Part of a small language model's weights: 5410 steps.
MLP neurons of a small language model. Each row is named by its layer, matrix (gate and up: input weights; down: output weights) and neuron, and shows model dimensions 144-207. Each number is 128 + 32 x the weight over its row's rms, rounded and kept within 0 to 255. A neuron's up and down rows have the sign that makes its largest values positive.
A block is one neuron, or neurons of one layer that tend to fire together. After each block is what it responds to, as a language model described it from the Wikipedia text at the highest values.

L3.gate1338 [174 139 110 162 155 101  97 165 147 116 143 154 160  95 131 129 127 150 124 118  75 153 111  74 120 185 146 158 162 120  83 106 132 132 163 120 150 132  89 117 114  45 160 180 108 137 172 133 167  86  80 140  52 114 126 125 181 134 163 131 155 113 110 138]
L3.up1338 [178 169 144 119 150 158 158 176 106 137 128 144 152 119 131 166 194 142 135 117  98 158 144 113 131 117 158  95 132  93 102  91 126 190 144 167 103 114  83 127 153  98 163 147 156 153 154  96 190 110 100 144  94 120 136 157 136 147 151 121 152 143 124 148]
L3.down1338 [186 179 186 187 132 136 145 158  97  93 133 165 167 133 121 122 200 129 162 119  79  96 132  80  92 155 169 123 121  99 102 121 135 178  89 131 136 165 144 118 168  90 131 162 120 135 164 163 184  78 100 157 117  99 133 128 117 110 116 136 175 170 158  93]
L3.gate1571 [129 104 146 117  93 162 185 110 116 134  81 125 134 100 178 131 114 162  48 121 130 167  99 133 162 105 124  81 105 140 154  58  28 152  97 163 101  91 156 163 142  80 146 101 190 189 123 114  75 165 144 153 104 185 171 137 118 112  85 159 133 125 115  83]
L3.up1571 [145  91 132 155  83 107 151 168 145 106  93 168 119 111 157 134  78 140 111 128 154 135 112  97  89 196 148 105 133 139 133 119  39 128  37  99 131 149 152 152 145  82 116  94 146 161 106 172  76 135 107 162 121 150 183 128 192 113 124 166 195 123  87  90]
L3.down1571 [ 98 133 176 119 128  95 108 105 133  88 143 134 155 125 114 121 153 110 144 141 157 118  61 135 153 107 111 142 120 131 124 165 183 140  66 153 101 127  94  89  84 161 101 183  36 116 135 142 222 143 114 119 110  67  95 152 112 156 114  74 123 138 180 157]
L3.gate1632 [164 119 120 148 152 119 144  83 154 144 125 111 132 132 103 111 169 100  84 128 120 160 116 110 159  68 110 207 120 124 129 161 143 114 165 110 119  69 100  88 108 168 193 137 104 117 214 103 134 104 131 111  91 118 113  80 106 124 144  78 181 119 126 130]
L3.up1632 [166  89 109 106 162 118 150 126 117 175 148 141 155 155  85 106 151 109  69 161 120 168 127  94 115  83  71 149  81 117  57 170 110 139 130 113 131  77  91 121 140 137 124 163 156 116 136 156 154 103 142 120 138 126  80 128 108 173 125  92  98 119 162 164]
L3.down1632 [140 102 181 158 115  99 128 127 132 146 164 117 131 164 135 110 138 149  99 157 155 128 144 151 104 108 134 127 107 107  99 161 131 118 115 147 158 131  83 111 114 131 134 132 167 154 132 159 204 121 126 104 127  78 111 129 133 125 135 132 160  93 134 101]
L3.gate1663 [166 162 162 105  99 131  98 141 102 121 203 114 122 181 169 119 190 121 133 116 166  67 147  80 127 153 159 187 174  90 134 128 145  92 174 161 127 122 123 132 121 141 133 195  79 124  96 100 105  92  93 117  96 125 133  98 109 157 103 145 149 114 147  97]
L3.up1663 [119 131 122 139 111 155  95 151 125 136 201 154 218 121 153  81 106 116 131 111 141 133 150  78 159 123 121 195 155  27 101  69 153 138 106 132 124 124  54  83 182 140 156 168 140  62 103 106 145 118 122 155 105 109 110  88  84 168 126 110  78 142 205 154]
L3.down1663 [148 127 194 103  89 141 125 143 144 104 144 137 178 192 105  97 158 146 172 111 127 110 129 131 133 164 155 150 157  92 124 118 189 116 113  98 119  65  81 117 157 141 139 120  82 143 146  94 129  90 140 110  94  94 161 122  89 182 100  91 114 121 139  82]
Chiefly capitalized Ga at the start of names (Gaslight, Gaudí, Gareth, Galicia); weaker on stem pieces before suffixes: work(ed), tri-gg(ering), dece-pt(ively).

L6.gate256 [ 99 177 175 206 195 154 147 115 144 138 134  98  98 127 130 116 177 148 153 137  95  69 167 113 144 151 159 126 151  99 122 157  60  99 148 118 105  66 115  59 170 136 142 138  90 174 156 103 181 123 131 191 131 121 127 150 136 171 150 114 183 193 135  90]
L6.up256 [113 112  84 130 166 152 109 149  98 169 129 118 161 222 112 198  84  74 114  81 105 166  93 148 149 127  95 129 104 100 115 138 116 100 111 159 159 160 185 144 139  92 114 151 139  82 147 168 134 107 149 177  87 194 106  88 119 112  67 105 158 155 110 137]
L6.down256 [128 123 154 140 181 101 107 169 135 109 110 122 159 146 180 169 144  91 165 134 168  84 160 128 123 113 105  93  69 140 104 128 145  76  91 152  90 177 133 138 115 164  90 102 136 123 127 104 144  87 180  99 171 164 126 107 183 112 122  60 145 178 164 123]
Final digit pieces inside multi-digit numbers and decimals (1,12'7', 46.'6', 3,36'5'), plus suffix pieces that complete a word, such as report'ed', vulner'able'.

L8.gate391 [101 118  84  98 125 184 131 135 114 169  69 154  97 133  95 111 118 146 128 134 139 152 158  71 138 158 173 158 105 111 118 126  62 142 125 107 205  80 117 142 175 128 117  88 131 130  86 119  58 108 141 145 164 140  87 118 160 175  80 172 140 104  97 149]
L8.up391 [129 179 141 135 142 150 130 145 135 142 112 181 170  79 120  97  92 103 122  92 189 145 120 100 129 130 104 112 134 145 163 155 122 127 125 142 128 144 171 173 143  86 123 115  81  90  98 168 141 105 134 175 168 171  94 157 132 131 146 124 190 128 193  85]
L8.down391 [160 154 167 151 113 163  90 147 161 114 159 105 168 150 148 153 122 126 122 188 122 140 108 147 104 159 117 102 183 164 191 101 159 117 104 123 112  61 132 149 167 127 143  80 133  69  94  88  85 142 172 142 111 184 120 146 170  93 128  93 169  83 117 128]
L8.gate1448 [127 105  74 155  94 151 119 157 157 135 127 121 134 134  60 145 146 147 100  79  78  83 150 169 116  87  78  98 123 115 163  64  70 135 172 174 167  76 124 143 138 102 122 111 175 182 119 141 104 130 110 127 210 159 102  84 130 116 133 110 155 108 107 108]
L8.up1448 [134  74  98 170 116 144 144 157  99 160 165 125 152 102  95 122 160 114 109 105 164 110 101  99 133 100 132 144 137 108 121 115 129 126 143 123 124  81 138 178 112 155 146 129 164 104 166 226 139 159 126 130 197 149  95 108 107 131  98 113  91 131  57 149]
L8.down1448 [ 64 121 111 144 136  95 107 176 182 160 182 156 148 152 155 126 162 104 158 102 139 147 105 126 184 145 127 122 116 154 152 151 148 119 126 132 149  91 142 144  92 131 107 103 151 117  88 113 129 125 175 136 135 109  66 139  95 124 127 129 104 117 125 105]
L8.gate1643 [141 111 118 106  91 137 127 132 130 113  65 143 171  88 142 107  92 149 104 147 148 135 143 146 152  95 178  94 116 121 134 119 106  95 138 190  94 110  95 140 137 133 110 132 187 129  29 161 133 104 197 150 164 166 138 167 112 135 133 112 106 113 108 183]
L8.up1643 [137  96 115 114 102 149 138 149 138 142 105 193 131  34 170 122 154 151 121 138 140 179 117 181 123 118 134  80 122 209  93 122 120 114 137 215 191 152 135 137 117  91 144 170 144  90 126 102 125 132  64 139  99  87 135  50 132  92 127 103 158 131 144 178]
L8.down1643 [127 110 167 146 118  90 190 120 105 151 200 168 116 128 103  91 161  98 134  72 185 105 156 151 132 144 128 187 140 196  52  72 123 137 121  90 138 207 150 155 147 123 134 136 131  39 123  69 176 117  84 114  94  78 136  79 136 127 140 152 210 140 143 155]
L8.gate1655 [158 156 107 129 149 119 136 136 157 147 143 125 166 135 106 110  68 110 118 141 131 141 162 118 114 131 119 144 136 109 117  78 135 167 100 108 153  86 141 140 115 130 131 136 167 172 111 134 109 109 107 120  72 122 173  95  91  93  86 109 152 144  94 122]
L8.up1655 [116 116 120 135  94 160 100 165 124 175  81 134 155 122 151 117  93 135 120 156 126 117 154 119 139  74 110 143  93  81  71 108 101 122 202  96 124 118 125 144 120  63 175  70  92 135  65 176 140 171 109 139  99 167 102  55  89  60 116 141  87 118 146 120]
L8.down1655 [150  82 197 129 115 126  86 146 133  99 215 112 141 136 116 128  75 103 109  98 142 103 150 116 130  92 153  78  99  97 123 157 177  65 176 103  96  77 102 146 136 137  91 127 111 165 134 111 132 140 155 144 115 145 146 121  94 135  90 147  38 135 109 124]
Short subword pieces in the middle of a word, such as r in provide-r-s and write-r-s, our in S-our-ce, and digits after a decimal point (4.1, 3.1.0).

L3.gate346 [ 84 121 146  91 150  94 112 164 127  92 155  79 122  95 139 128 164 154 136  74 177 143 125 105  91 132 128 137 179  58 103 159 107  96  99 143 133 135 114 137  77 123  99 184 178 134 122 128 168  93 110  89 129 159 141 132  82 144  83 140 131 200 171 119]
L3.up346 [133 126 138  98  98 131 132 153 178 135  87 152 108  61  73 148 136 143 106  48 139 146 117 153 151 141 124 133 122 118 107 115 124  77 170 102  82 135 124  58 111 104 129 139 148 104 135 155 172  75 119 111 100  90 142 145 111 147 122 151 117 113 169 104]
L3.down346 [158 135 189  88 143 123 166 129 193  75 135 149 134  77 152 135 129 166 124 104 129  85 142  98 124 158 134 148  80 107 131 156 166 110 102  79 135 149 139 147  82 127  90 144 150 129 110 138 176  51 157 149 130  92 155 182 163 130 103 142  87 151 116 101]
L3.gate745 [135  93 107  85 161 161 145 180 108 123 141  88 121  73  78 129 163 115 199 117 148 172 110 169 109 180 122  99  78  99 126 159  72  97 143 141 121  57 137 112 105 130 155 193  89 115 126 141 148 127 103 154 160 152 165 129 136 166 120  83 103 113 125 164]
L3.up745 [127 118 134  84 135  77 185 143 121 132 165 130 144 106 176 131 176  81 199 108 119 117 158 152 103 168 111 127 137  90 183 111 122 133 139 125  96 110 138  95 142 114  81 145 100 146 151 135 200 163 137  99  77 197  92  77 191 145 112 139 121 106 156 155]
L3.down745 [ 95 148 159 134 133 152 153 166 115 111 101  93 141  82 105 163 153 110 146 116 134 144 124 143  71 137 117 122 109 142 216  92 188 105 104 138  61 108 114 100 101 107 117 192 133  81 122 178 167 134 141 114 108 115 129 155 182 128 147 117 102 102 130 173]
L3.gate883 [112 102  80  40 154 116  68 131 210 139 118 127 163  75 164 168 133 182  97 127 159 109 140 159  94 180  79 126  92 131 149 141 182  78 113  80 123 114 159 157 145 147  62 114 106 115 180 108 168 116 112 129 134 130 198 162 125 149 113 127  69 147  83 126]
L3.up883 [134 118 137  86 130 123  76 156 165 149 185 179 183 129 175 157 149 136 110 117 133 122 131 112  84 114 116  65  73 108 163 155 152 113  60 100 117 125  94 112 120 106  34 112 161 104 146 117 152 142  97 120 111 118 190 138 184 100 115 125  90  94 142 177]
L3.down883 [101  91 127  89 153 145 120 103 196 158 160 169 101 129 157 156 114 134 119 137 114 133 111 156 128 133 159 117  43 128 135 182 155 105 129 120 130 129  91 132 105 120  72 169 141 156 137 122 159 118 171 132 134  94 195 157  83 155 116 149  32 142 116 138]
L3.gate972 [104 135 102 106 138 112 137 138 133 222 144 102 189 136 108 178 131 178 114 123 168 159 178 162 113 161 117 170 143 152 133 126 140 154 195 110 177 127 168 146 146 122  81 136 132 160 134 158 203 114  99 106  83 199 107 175 145 149  82 154 108 128 123 139]
L3.up972 [129 101 163 111 118 112  82 105 130 135 126 123  94 126 130 138 133  88 123  65 121 136 119 109 122 155 160 157 152 132 132  86 215  97  77  97 140 108 112 161  95 167 176 169 114  76 117  33 122 152 147 119 145 104 161 106  84 109  65 125  80 130 117  70]
L3.down972 [108 148 198 106 112 151 106  67 115 155 134 141 139  92 157 185 114 139 209 165 140 182  96 143 133 158 142  82 144  45 131 164 174 133 131 117 147 130 112 117  69 135 138 185 154 110 145 152 176 146 153 137 128 158 126 187 126  82 141  93 103 119 178 146]
Opening pieces of words that a suffix still has to complete, often a verb right after its subject, like continu(ed), remain(s), high(lights), count(ries), live(d), plus whole words like not, long, still.

L3.gate31 [135 106 110 112 110 147 151 156 115 190 136 132 138 111 133 180  83 127 101 118 127 128 115 124 125 111  41 180 139  82  70 107  74 131  93 143 126 148 122  98  95 148  91 155 129 177 168 122 149  93 112 196 142 128 162 104  95 153 119 128 142 121 181 143]
L3.up31 [131  97  95 145  79 183 126 220  95 201 117 142 134 109 165 170  93  48  74 134 133 163 114 111 140 103  66 176 169  95  86  93 114 131 109 113  82 148 126 108 118 152 120 130 124 131 160 152 130 147 113 169 164 136 160  97  63 113 145 142 120 142 153 124]
L3.down31 [143 113 175 177 111 200 102 161  96 120  88 123  26 159 132 120 128 112  89 130 164  91  66 102 104 101 109 103 112 126  59 151 115 120 128 143  96 157 110  89 113 115 131 100 142 130 173 155 183 118 112 149 131 130 108 118  92 113 110  92 119 137 118 152]
L3.gate211 [116 111 100 151 146 129 168 188 106 201 165  98  97 145 182 137 112 129 164 151 119 141 100 107 153 112  85 177 132  51 113 151  41  98 105 152 141 168 123 100  80 178  51 142 125 165 134 170 149 111 120 143 125  46 124 157 109 129 132 147 183 129 161 145]
L3.up211 [140 137  65 125 124 129 164 144  74 184 126 122 117  93 166 130 102 144 152 134 127 153  84 137 158 111  80 178 144  78  86 141  64  99  96 120  94 141  73  86 120 183  90 156 138 165 161 145 135 125 130 138  98  63 148 152  94 117 124 180 122 147 146 145]
L3.down211 [103 129 155 170  98 216 125 155  95 150 155 119  82 155 139 109 115  84 107 139 142 125  20 151 135 105 122 137  97 109  89 163  94 110  77 144 130 155 149  82  99 138 105 162 130 105 162 118 138 117 132 135 120 106 144 118  91  66 113 136 133 148 173 136]
L3.gate844 [114  57 135 145  91 155 117 107 120 145  76 164 161  91 148 132 167 132 111 172 104 119  95 139 109 139 131 177 125  66 105 130 174 150 141 146 176 173  98 110 148 183 119 138 135  87 126 139 137 135 101 114 130 105 124 147 134 116 149 186 154 147 117 104]
L3.up844 [147 142  91 127 104 146 127 212 101 148 149 126 140 146 157 145 100 156 125 135 136  89 101 143  77  72  83 137 174 166 154 135 114  48 135  85  92 160 108 173 160 104  73 138 154 110 176 105 134 157  94 131 147  73 126  69  83 133  86 120 159 179 172 136]
L3.down844 [111 100 144 133 110 199 178 188 125  86 113  94  97 108 183 157 100 150 133 138 184 116  43 135 122 103 117 107 174 147 126 188  92 138  87 128 166 120 103 147 146 107 111  79 141 164 156  82  66 154 156 145 141 163 129 113  59  86 104 121 158 168 145 165]
L3.gate1234 [160 153  77 131 147 131 135 177 136 160 145 137 150 114 126 140  83 105 166  87  94 175 107 153 119 147  59 170 163 133 115 130  94  91 117  85  61 161  96 106 115 136  88 143 136 160 144 138 138 103  94 142  98  59 146  75  85 118 150 150 133 153 132 129]
L3.up1234 [118 108  93 150 154 138 142 196  65 205 126  42 134 116 171 128  89 107 182 133  78 144 104 139 130 141  60 152 111  69  85 166  85 114 181 184 140 185 120  93  97 207  73 137 112 153  98 163 137 134  99  87 104 120  84 127  57 113 121 156 190 110 187 128]
L3.down1234 [103 113 171 144 137 216 116 207  94 160  88 129  48 134 137 113 120 120  69 157 170 119  40 162 127 117  94 141 126 114  42 161 104 101  79 127 112 156 151 105 113 161 107 145 133  99 151 120 125 151 114  92 117 115 137 101  43  97 133 124 171 141 155 130]
Single digit tokens starting a number in data tables or lists, usually after a pipe or semicolon, e.g. | 9 |, March 9, 9.96%.

L8.gate1210 [131 109  91  98 144 118 155 115 100 141 125 154 132 143 129  83 161 144  84 135 103 190 118 132 148  78  90 194  99 114 152 125 116 108 131 151 102 138 117 105 187  86 101 162 193 157 138  85 183  84 156 123 116 136 137 118  81 149 119 173  78 126  99 181]
L8.up1210 [107 141 165 137 110 156 159 108  89 178 110 204 151  63 187 173  88 121 104 114  94 125  80  75 151 168  55 145  97 161  97 132 155 106 122  96 106 129 196 122 131 124 132 165 159 106 175 146 128 105 100 127 133 104  78  38 133  60 141 138 157 103 118  87]
L8.down1210 [136 138 155 109 142 153 104 150 110 143 132 160 107  56 191 112 116 132 124 104 123  90  45 127 130 200 114  78 146 150 122 113 120 137 134  76 162 125 110 109 140  91 179 127  77 101 134 130 155  96 116 137 142  99  84  69  89 106 171 130 119  97  65 123]
L8.gate1379 [ 95 124 167 119 159 147 118 136 139  86 151 103 153 110  85 121 135  89 126 130 121  57 140 133 169 184 126 150 113 148  66  95 173 139 122 124 159  88 135 141 170 134  76 143  92 141 103 103 109  86 142 152 120 155 138 123 125 158 128 153 135 109  73  98]
L8.up1379 [135 219 124 135 140 113  65  64 149 157 125 131 157  99 109  96 132 131 103 157 149 190 130 138 148 124 154 152 118 126 106 136 122  94 165  93 133 102 108 159 146 123  63 108 144 115 137 156 175 169 138  11 102 133 128 103 107  98 152 145 160  85 140 165]
L8.down1379 [104 142 134 147 124  66 130  79 103 111  85 148 166 120  96 101 127  58 120 160 102 160 160 180 144  39 117 129 146 124 204 135 143 139 105 110 143 169 124 163 113 218  93  84 113 135 186  88 127  79 133 117 109 105  99 165 141 143 106 147 163  60 146 145]
L8.gate1619 [148 159 131 148 132 115 135  90 113 108 124 103 192 140 101 134 116 230 164 177 107 163 148 201  93 154  78 121 134  88 109 143  85  79 144 103  97 141 140 101 183 163 119 130 174 140 112 120 157 158 146  41  68  93 184 137 100 168 103 156 133 127  85 164]
L8.up1619 [ 92 113 143  85  95 150 127 167 138  74  62 152 193 182 158 132 194  82 105 186  93 106 155 142 123 147 136 140 112 112 109 110 126 105 123  78 151  89 127  75 202 110 176 108  76  39  68 147 180 134  91  97 158  30 166 145 127  93 114  70 190 146  97 114]
L8.down1619 [148  78 132 115 155  74 167 123 123  93 122 140 117 183 112 165 125 121 102 117  86 120 158 123 149 114 137 157 123 171 148 142 115 118 147 102 138 151 126 169  92 167 109 125 146 113 116 187 190 136 118 132 120 121 165 181 146 105 196 120 160 150 143  85]
L8.gate1766 [ 97 127 116 124 134 118 129 147 136 184  90 121 189 130 122 108 102 140 126 110 166 103 111 111 195 137 119 114 133 143 116  96  75 162 107 226 160 136 132 134 159 167 103 150 131 161 151 146 139 107 140 137 160 161 162 142 127  98 103 130 134 100  40 142]
L8.up1766 [168  48 141  68 166 148 108 124 207  89 116  90 150 140 132 121 121 126  81  86  94  90  89 107 138  88 126 110  54 109  82  99 160  97 177 107 187 129 137 124  86 150 163 121 142 151 100 147 206 109 117 206  78 216 164 106 115 161 146 104 134 126 105 152]
L8.down1766 [124 116 132 105  68 157 106 102  86 121 154 113 141 155 122  96 118 110 145 105 163 113  51 113 135 100 146 170 214 144 141 161 146 138  92 107 175 134 111 133 183 154 142 107 109 111 104 142 138  88 181 176 110  94 101  96 130 171 109 162 137 123  79 101]
Second word-piece of a word split oddly after a short first piece, often w, W, O, so, co, Po: w-age, O-range, so-ci-al.

L8.gate112 [156 100 165 112 175 119 188 103  78 163  88  89 185 121 122 181 118 169  93 162 124 119 120 142 114 116  99 191 161  99 123  78 142 174 147 136 142  80  83 138 173 106 145 162 184  90 162 115 156 150 121  74 170 191 127  97 106 139 104 136 148 106 101  85]
L8.up112 [130 146 169 123 111  75 167  95 124 167  97  75 143 133 171 180 142 159 125 201 148 121  98 146 131 172 122 157 136 107 161 125 184 147  73 136  98 151 112 154  76 190 173 200 148 139  79  72 145 109  83 169 104 110  88 123 109 110 106  98 159 137 118 152]
L8.down112 [127 214 150 150  85 127 119 129 145 115 100 115  45 178 164 153 112  92 137 110 152 142  90  92 160 151 148 136 171 109 140 187 151  69  59 107  86 144  88 136 112 178 115 110  74 184  76 138 125 155 138 161 181 108  92 128 110  93 124 132 155 134 151 118]
L8.gate469 [ 96 152 125  86 180 112  55 117 121 121 181 140 114 109  99 130  51 122 109 138 148 139 158  77 220 117  47 126 175 126  81 121 137 127 116 124 137 119 123  56 106 203 118 202 144 153 114 165 113  97 124 171  94 154 104 170 109 188  97 156 153 140 216 171]
L8.up469 [139 137 116  96 172 166  94  93 129 179 157 113 125  87  97  94 121 136 124 139 107  94 110  80 171 214 115 199 143 102 151 141 128 108 138 191 148 102 152 119 137 153 115 175 119 103 130 173 140 103  91 176 116 139 119 133  95 184  76 143 120 125 103 176]
L8.down469 [107 138  72  83 113 101 114 143 103 187 107  89 130 145 142 100 114 110  99 143 131 120 104 140 176 138  73 156 136 151 115 134 144  86 123  96 182  73 130  84 141 140  84 112 108 162 110 104 153  89 128 127 104  94 126 113 105 190 104 163 129 133 152 142]
L8.gate978 [104 158 132 124 145 155 155 110 183 103 154 157 108 143 147  76 121 135 160 119 152 104 145 212  97 106 157 100  86 107 137  88  85 134 102 110  93 120 111 124 135 140 108 146 138  93 105 115 154  78 174 136  41 130 138 114 126  81 152 163 127 120 154 124]
L8.up978 [141 113 125 104 135 147 119  97 108 126 156 148 184 155 137 117 125  98 136 189 126 160 107 114 116 158 156 128 154 111 125 132 148  80 198  82 132 131 159  99  83 151  97 107 129  98 139 117 144 149 118 127  89 150 181 150 142 151 151 124 104 169 211 115]
L8.down978 [ 89 115 111  60 113 112 100 144 139  55 119 117 135 133 138  95  48 159 173  84 136 199  95 125 148 137  82 154 133 107 139 129 135  83 153 124 146 174 129 146 123 131 161 183 163 150 116 110 136 179 149 146 146  99 108 105 168 109 166 138 122 115  99 146]
L8.gate1319 [162  86 134  94 135  82 164 131 123 144 132 111 119 121 153 120 133 245 129 106 131 116 139 126 162 121  93 128 164 115 172  96  99 108 155 105 159  69 125 131 142 109 113 123 121 170  45 136  84 102 125 142  73 148 142 144 138 103  81 123 122 115  99 172]
L8.up1319 [ 66  86 125 157 107 100  78 127 120 121 115 134 108 117  86 159 106 174  86 113 139 139 130  97 103 128  73 113 134  83 130 137 134 119  87 108 100 108  92 125 130  85 173 161 145 134 107 105 124 121  71 176 101  66  86 141 155  83 120  95 128 155 118 129]
L8.down1319 [127 138 159 115 157 208 146 107 169 149 132 159 118 129  93 114 185 102 122 133 138 175  59 148 111 120  69 127 118 152 145 145  86 127 141 105  96 134 167 119 126 169 183 110 163 139 102 130 147 129 127 161  53 134 113 172 150  87 110  72 153 178 177 115]
Mostly "well" in "as well (as)", "well received" and "well-documented", plus word-opening fragments awaiting completion (Bo-li-via, L-ight, high-er).

L6.gate1296 [167 121 105 112 123 139 122  96  95 133 126 103 135 171 119 183  92 109 170 133 204 144 110 164 167 108 105 130 131  87 142 118 150 163 173 154 169 129 150 101 144  87 129 127 104  61 130 116 160  80 177 158 106 167 158 119 144 123 172 143 124 148 128 118]
L6.up1296 [119  78  82 102 100  93 109  84 104 156 116 105 121 126 126 176  91 107 184 153 149 176 126 116 162 143  96 179 174 114 160 101 100 153 158 126 138 133 155 158 123 138 149  86 142  55 108 146 190  79 115 178  71 154 126 119 159 128 123 184 126 123 101 139]
L6.down1296 [108 182 122 109  86 191  92 125 173 108 124 148 130 150  73 109 146 136 144 107  77 121 164  53 139 175 132 121 133 167 160 136 196  59 181 104 120 146 157 141 155  73 164 115 168 140 122 112 160  95  93 147 131  89 170 132 141 154 122 159  61 124 109 116]
Fires on the subword piece mi inside or at the start of words (premier, Mirza, Miami, semifossorial, mineral) and on well in "as well (as)"; weakly on suffixes like -ly, -able.

L6.gate471 [163 127 131 171  82 160 132  70 109 148 116 101 179 165 161 145 158 200 148 132 116 153 102 137 127 103 162 157  95 158 146 110 124  71 131  78 114 149  94 146 155 133 118 113  43 174 133 154  88 140 141  86 118 111 174 136 106 157 126  84 129 113 174 123]
L6.up471 [192 166 149  73  89 102 117  94 168 131 134 111  68  82 132 126 148 139 117 149 106 131 191 129 113 110 175 108 104 153 106 154 131 124 120 121 202  80 155 123 159  88 106 103 137 114 172  67  95  87 122 100  46 161 142 104 174 132 195 162 171 117 149 152]
L6.down471 [137 145 171  72 138 111 116 104 135 120  93 126  66 136 162 122 182 131  92  95 117 119 114 119 143  97 212 139 105 163  93 145  59  67 136 141 161 142 106 121 142  83  88 136 106 160  96 123 153 124 157 170 120 106 158 117 126  95 127 139 156  88 209  74]
Short word pieces, mostly all, al, ll, ard or z, split off right after a capital or first syllable, e.g., A|llmusic, Gu|ard, K|allu, Sca|zzi.